config.toml
num_hidden_layers = 13
hidden_size = 512
num_attention_heads = 6
num_key_value_heads = 6
head_dim = 64
intermediate_size = 1536
vocab_size = 32768
hidden_act = "tanh_gelu"
norm = "layernorm"
norm_place = "pre"
norm_eps = 1e-05
positions = "learned"
qk_norm = false
attn_scale = 0.125
bias = "all"
tie_word_embeddings = true
parallel_block = false
init = "normal"
init_std_qkv = 0.0148
init_std_o = 0.00291
init_std_up = 0.0148
init_std_down = 0.00291
optimizer = "laprop"
learning_rate = 0.000713
lr_mult_up = 0.924
beta1 = 0.95
beta2 = 0.95
lr_head = 0.00658
warmup_steps = 245
schedule = "cos"
final_lr_fraction = 0.0
batch_tokens = 131072
max_seq_len = 2048
doc_mask = true
train_tokens = 719000000
max_steps = 5486
dataset = "wikipedia_en"
MLP neurons of a small language model. Each row is named by its layer, matrix (up: input weights) and neuron, and shows model dimensions 32-127. Each number is 50 + 12 x the weight over its row's rms, rounded and kept within 0 to 99.
After each neuron's rows, "fires on" lists the tokens most often at its 100 highest values on Wikipedia text that the model never trained on. A number after a token or word is its count.

L4.up386:54 40 56 76 46 54 43 39 25 40 62 54 41 47 56 63 66 48 39 57 43 29 55 79 42 44 53 51 51 71 31 33 63 38 51 40 44 51 50 56 16 56 51 51 45 64 63 48 62 43 56 54 32 65 53 21 54 69 43 41 53 56 57 35 56 50 39 35 16 75 68 53 57 44 43 59 35 63 63 51 51 58 45 66 57 34 40 52 39 36 67 56 32 45 46 63
fires on: " Cl" 15, " Bh" 13, "av" 6, " $" 6, " (" 6, " Spe" 5

L2.up1344:50 41 59 51 57 47 52 40 33 57 52 68 40 54 49 41 41 41 72 74 56 63 61 31 33 45 23 49 62 46 59 45 51 53 57 37 47 63 35 38 51 50 45 44 43 66 42 41 34 51 73 56 34 38 30 56 43 68 45 45 58 60 44 47 65 53 42 71 46 27 61 31 42 45 53 62 63 66 40 45 71 45 54 32 61 23 79 53 43 52 61 47 54 34 43 53
fires on: " life" 28, " Ros" 8, " Apps" 7, " care" 6, "care" 5

L2.up40:56 28 61 67 40 56 46 49 43 52 46 49 62 43 65 69 31 63 43 37 55 57 55 56 53 37 41 62 20 64 47 66 35 58 63 41 56 57 46 82 72 50 53 42 40 51 54 19 43 64 64 51 43 29 46 39 59 52 34 62 51 61 64 39 61 60 58 62 22 36 56 36 71 62 46 43 57 48 38 37 51 50 68 58 56 51 54 45 54 59 37 41 76 40 50 58
fires on: " him" 24, "com" 11, " yet" 7, " However" 6, " sound" 4, "arm" 4

L2.up436:52 51 62 45 35 37 45 25 45 41 28 57 56 24 62 66 60 44 58 45 34 27 57 29 58 61 45 60 50 64 54 51 45 50 56 40 42 53 54 43 62 65 54 46 60 50 48 45 50 50 55 62 45 48 50 30 42 56 38 53 37 65 59 54 72 38 52 93 43 46 71 32 47 65 51 42 59 59 58 54 55 44 86 62 77 58 51 63 56 47 59 52 52 45 32 49
fires on: " none" 26, " Embassy" 9, " Maritime" 8, "able" 5, "ability" 4

L2.up643:31 32 49 51 57 57 53 49 59 44 74 40 39 52 48 52 42 36 51 69 53 45 47 40 40 60 38 36 52 56 44 61 43 53 40 49 44 41 34 45 62 39 66 38 68 48 49 42 44 46 75 39 59 29 53 45 79 62 65 70 50 66 59 79 38 34 51 48 42 68 48 63 57 57 61 38 49 52 31 51 52 61 57 65 59 33 49 44 34 43 57 45 57 32 44 43
fires on: "ch" 46, " Tor" 9, "mon" 8, "third" 4

L4.up62:46 62 39 46 29 47 45 26 50 63 32 50 63 62 55 50 38 60 59 49 21 27 45 41 48 86 33 53 60 63 68 35 55 53 52 58 54 48 57 39 36 84 60 33 34 35 37 40 58 33 57 44 58 62 80 57 34 40 59 45 38 36 37 64 51 67 53 59 36 54 53 55 52 33 62 57 61 49 42 47 68 34 39 46 46 56 56 58 39 59 46 51 43 47 54 73
fires on: ".\"" 26, " such" 21, " later" 8, " recently" 6, " force" 4

L4.up1096:55 44 42 69 43 69 51 62 61 37 43 40 40 56 69 40 59 54 62 67 45 69 41 42 46 54 50 44 43 62 45 60 39 58 42 57 60 96 38 64 50 34 44 58 45 34 51 37 56 50 35 47 49 50 53 32 44 34 70 43 39 61 50 46 26 50 62 62 36 53 57 52 42 52 67 41 50 41 52 48 48 44 34 50 58 60 81 64 62 54 50 62 39 31 56 49
fires on: "\"." 42, " United" 14, " early" 8, "'," 5, "'." 4

L9.up503:31 51 63 44 32 54 57 53 60 53 38 33 28 70 43 35 55 62 45 40 66 44 32 42 54 30 50 52 69 55 73 65 31 39 36 60 56 32 67 54 49 61 33 71 39 61 59 53 43 68 56 47 66 53 49 69 59 39 54 12 53 58 52 52 57 42 45 71 34 67 48 42 75 44 61 55 32 53 45 50 33 54 60 40 62 53 50 50 53 31 55 33 55 27 39 51
fires on: " and" 41, " until" 7, " but" 7, " or" 5, " S" 5

L2.up21:29 54 45 27 44 53 45 52 51 46 69 30 34 46 58 65 60 37 31 41 55 47 30 41 43 40 54 39 43 54 50 51 41 59 45 46 75 59 63 48 49 64 31 62 49 50 42 48 65 40 35 42 57 51 60 65 46 07 45 52 64 30 41 53 36 51 40 39 78 45 56 52 48 16 47 44 48 46 53 57 40 45 46 45 35 49 76 39 44 48 49 37 37 59 62 37
fires on: "|---|---|---|---|---|" 20, "|---|---|---|---|" 10, " risk" 8, "|---|---|---|---|---|---|---|" 5, " professor" 4, " more" 4

L9.up1497:57 46 18 29 49 66 38 50 37 38 57 37 47 46 52 80 39 50 42 44 48 42 38 38 33 55 65 67 46 76 49 57 40 54 49 30 35 42 51 43 55 50 56 40 53 50 32 58 45 53 73 45 67 71 45 43 65 49 38 34 70 60 51 50 43 45 26 46 34 31 62 61 40 56 51 37 52 50 48 45 71 29 39 53 37 51 61 66 62 65 54 35 24 34 66 35
fires on: " by" 47, " with" 6, " director" 4, " member" 4

L2.up343:63 25 31 40 44 51 52 41 58 49 52 79 66 38 73 48 46 51 64 50 69 72 68 65 23 36 38 40 64 64 31 21 60 58 69 66 57 56 84 37 57 50 40 35 67 57 34 56 55 47 38 59 42 46 70 49 64 40 55 68 51 66 49 40 55 59 57 60 74 72 40 70 47 50 49 38 71 34 37 39 40 40 58 72 61 43 43 16 53 64 55 46 58 59 57 47
fires on: "ation" 26, " again" 8, " instead" 6, " example" 5, " lover" 5

L4.up1504:59 31 57 61 45 59 72 26 62 31 45 45 60 62 51 48 36 59 53 46 74 45 55 35 47 32 51 68 46 51 50 41 34 60 67 48 66 59 56 49 27 45 64 39 50 59 58 45 40 48 77 50 55 47 76 56 54 63 63 37 62 38 61 48 44 35 58 69 44 65 51 31 41 60 45 52 41 61 51 46 45 62 44 48 58 68 56 05 41 55 25 38 64 45 60 37
fires on: " such" 25, "ú" 10, " dis" 8, "ó" 4, " count" 4

L4.up1485:50 43 38 50 53 60 38 72 41 32 26 51 42 53 44 29 52 35 65 55 29 28 46 78 53 26 79 43 36 44 30 56 42 38 36 58 42 66 42 60 36 53 44 70 44 54 52 61 54 52 66 64 45 60 51 49 79 33 54 54 36 35 35 51 56 50 66 43 39 47 41 35 48 55 71 30 52 62 50 62 31 48 53 69 38 48 36 50 29 40 47 60 47 64 69 43
fires on: ")" 33, " who" 8, " Records" 5, " crime" 4

L2.up578:58 57 54 44 60 52 48 45 52 79 42 51 75 28 65 55 56 15 55 17 42 45 50 63 34 45 39 54 48 28 37 50 46 38 42 57 75 41 29 53 58 51 49 68 47 48 54 45 75 42 47 42 54 48 46 61 65 38 36 54 84 38 55 45 64 50 39 62 28 60 45 57 56 44 42 44 51 51 60 71 43 48 17 61 47 59 39 57 35 45 33 36 54 45 60 47
fires on: "est" 21, "nd" 16, " further" 8, " symptoms" 7, " Em" 4

L4.up251:47 41 48 71 44 52 28 55 56 61 47 52 50 54 40 66 72 44 51 52 39 65 77 53 52 48 43 60 32 64 33 56 24 42 45 46 49 56 49 47 72 45 33 33 38 40 39 68 54 48 41 23 48 40 47 37 52 47 59 39 56 36 59 63 52 52 44 52 42 39 57 49 66 47 45 62 40 44 48 63 24 40 45 58 38 67 53 66 44 74 64 38 47 46 52 56
fires on: "ly" 38, " original" 5, "ry" 4, " yet" 4, " Main" 4

L2.up1524:57 74 57 54 55 42 53 44 32 57 56 67 50 40 58 51 55 59 51 45 51 48 60 45 44 57 60 62 43 53 48 51 44 51 66 57 57 44 50 77 53 60 49 40 50 52 55 30 55 38 60 51 63 66 51 50 40 46 40 43 54 39 42 39 47 47 39 57 42 37 39 45 46 46 50 56 50 42 42 34 44 46 71 46 82 48 43 38 48 65 44 41 62 59 57 89
fires on: "00" 37, " fav" 8, "ically" 8, " Ros" 5, "ult" 4, " Gw" 4

L2.up1414:46 55 63 58 61 84 56 69 51 52 41 39 57 52 46 41 63 44 64 36 40 58 38 53 57 63 47 66 64 50 33 45 34 49 51 54 68 51 58 48 42 66 51 29 45 54 52 48 57 57 47 25 37 30 53 45 49 64 62 47 35 60 26 56 56 51 60 47 71 50 48 53 58 61 55 64 36 40 70 37 53 51 62 54 49 55 56 16 47 54 30 39 45 63 49 37
fires on: "I" 27, " O" 17, " week" 5, "O" 4

L2.up1252:65 47 40 55 40 60 43 56 44 49 74 33 74 54 50 49 45 61 55 58 41 52 44 38 56 49 25 63 60 51 50 73 43 31 37 57 40 55 34 58 35 53 35 55 69 58 52 35 57 43 46 49 51 50 54 42 60 40 52 35 59 52 34 60 40 36 48 56 52 35 50 71 67 36 46 37 72 40 55 45 50 79 57 44 42 64 66 25 52 47 32 33 42 71 39 81
fires on: " him" 35, "°" 26, " →" 5, " history" 4, " art" 4, "|---|---|---|---|---|---|---|" 4

L2.up1131:46 44 39 68 53 40 41 78 45 69 64 23 49 48 71 44 47 63 67 39 57 64 56 51 58 41 38 56 36 55 48 31 56 53 73 38 61 52 46 62 59 50 50 48 48 54 31 36 67 61 82 62 37 50 48 43 35 14 30 52 80 45 40 43 19 49 51 61 34 60 64 55 43 55 41 57 37 55 45 33 57 32 41 56 59 61 67 46 45 55 45 31 52 61 29 66
fires on: " college" 15, "w" 12, " Am" 10, " Be" 10, " doubles" 6, " knee" 5

L6.up627:41 36 68 33 68 46 50 42 56 48 54 60 59 50 65 49 36 46 58 37 69 57 46 39 43 41 50 61 56 60 41 44 53 62 27 53 41 26 45 41 31 46 47 42 47 47 30 70 45 37 45 44 50 29 60 62 67 49 24 24 79 48 46 52 56 53 33 57 53 66 38 36 46 61 58 43 60 46 58 43 42 48 52 70 55 30 58 44 50 67 53 53 60 51 45 62
fires on: " the" 40, " Turnout" 7, " UEFA" 4, " The" 4

L2.up1351:48 33 53 43 70 37 68 47 51 48 73 29 58 33 57 25 55 34 81 19 54 43 50 67 57 50 55 65 63 52 53 47 47 59 44 31 57 50 50 59 55 47 42 56 51 56 62 55 60 54 36 54 58 22 32 57 63 50 35 39 57 44 58 54 61 61 36 64 61 40 56 41 55 28 66 43 43 54 50 44 38 46 53 64 57 71 26 18 42 45 08 44 56 43 63 53
fires on: "ES" 14, "aur" 12, "CH" 9, "red" 7, " Bellator" 7, " another" 5

L2.up1185:50 50 53 64 45 35 61 56 40 60 47 44 58 31 48 39 57 47 46 47 32 59 51 57 42 54 44 47 68 57 61 23 45 44 59 48 81 71 56 36 54 71 35 62 61 34 36 21 63 61 53 52 51 50 51 50 42 58 39 55 47 65 44 43 47 67 57 57 42 54 60 60 47 29 60 44 46 33 52 60 56 40 32 57 57 49 60 36 55 80 47 45 80 35 46 63
fires on: " such" 27, " like" 12, " later" 8, "_\\" 6, " fellow" 5

L9.up771:28 71 54 45 43 57 63 40 55 38 60 52 58 43 38 56 45 40 45 32 44 61 62 53 23 46 52 66 71 41 36 61 53 66 36 40 60 51 30 35 58 44 34 53 60 54 37 44 51 78 59 32 54 39 44 63 31 63 63 34 34 55 44 52 34 46 41 59 42 68 72 44 61 45 71 23 52 31 57 49 50 55 45 55 37 35 35 15 49 50 24 45 79 31 63 30
fires on: " B" 31, " only" 11, " later" 6, " also" 5, " first" 4, " even" 4

L6.up1323:59 56 58 52 50 77 61 33 56 57 68 42 39 59 43 66 43 47 66 34 56 48 46 42 44 49 55 66 80 42 69 64 36 57 29 58 38 61 46 55 49 61 47 49 56 69 68 46 31 44 41 26 49 48 44 44 46 55 39 42 46 45 48 51 31 70 38 45 47 60 38 69 59 45 35 58 49 48 50 52 44 57 58 38 39 25 43 52 54 24 56 48 57 49 41 61
fires on: " V" 12, " S" 12, " K" 12, " C" 11, " and" 8, " T" 7

L2.up823:29 32 69 44 55 84 44 46 68 48 41 64 62 64 35 53 32 61 44 44 74 57 42 54 62 40 62 61 53 63 41 68 37 49 40 73 31 53 38 50 72 32 56 42 49 55 66 52 65 62 65 61 56 48 49 36 50 45 61 31 42 44 49 45 72 51 61 54 33 57 54 44 60 74 64 46 59 51 40 26 55 47 29 54 43 61 24 56 46 42 38 45 51 33 60 36
fires on: "st" 27, " UEFA" 10, " goal" 8, " where" 8, "language" 4, " Rec" 4

L4.up1017:43 52 69 53 39 58 41 32 40 62 53 69 64 46 41 42 54 32 56 36 54 46 44 38 41 46 61 55 47 39 36 40 38 47 64 55 51 37 49 50 44 48 58 27 26 31 70 60 64 67 53 61 40 51 58 46 56 51 56 43 57 61 48 49 51 48 46 55 55 48 59 36 38 29 34 45 36 30 58 58 38 43 52 34 36 36 70 65 38 58 41 37 53 64 47 39
fires on: " Al" 22, " died" 11, " field" 5, " each" 4, " home" 4, " &" 4

L4.up1085:42 44 38 40 37 62 43 58 46 39 85 46 65 64 54 69 62 44 52 36 52 22 41 66 72 56 63 21 42 45 55 50 48 43 44 33 32 49 49 57 33 47 47 61 50 68 58 57 41 36 57 66 60 30 62 45 54 36 64 54 70 75 56 58 57 37 57 54 35 53 61 66 54 21 51 73 66 52 33 60 56 38 47 57 68 70 48 57 46 56 38 32 62 37 58 61
fires on: " born" 12, " addition" 10, " music" 10, " Mor" 7, " years" 6, " Or" 5

L4.up498:58 33 45 48 38 58 56 42 58 54 51 47 39 30 44 59 51 82 65 22 46 59 48 57 53 41 42 42 52 79 60 61 79 42 31 31 60 63 56 47 36 33 51 42 57 47 69 48 54 49 38 40 57 37 64 56 52 71 63 54 61 42 56 47 38 37 49 37 32 69 40 28 49 41 54 58 30 67 54 39 46 61 53 39 38 71 60 47 47 84 28 26 46 47 60 53
fires on: " Cup" 18, "|---|---|---|---|---|" 10, " way" 10, "|---|---|" 6, " Open" 6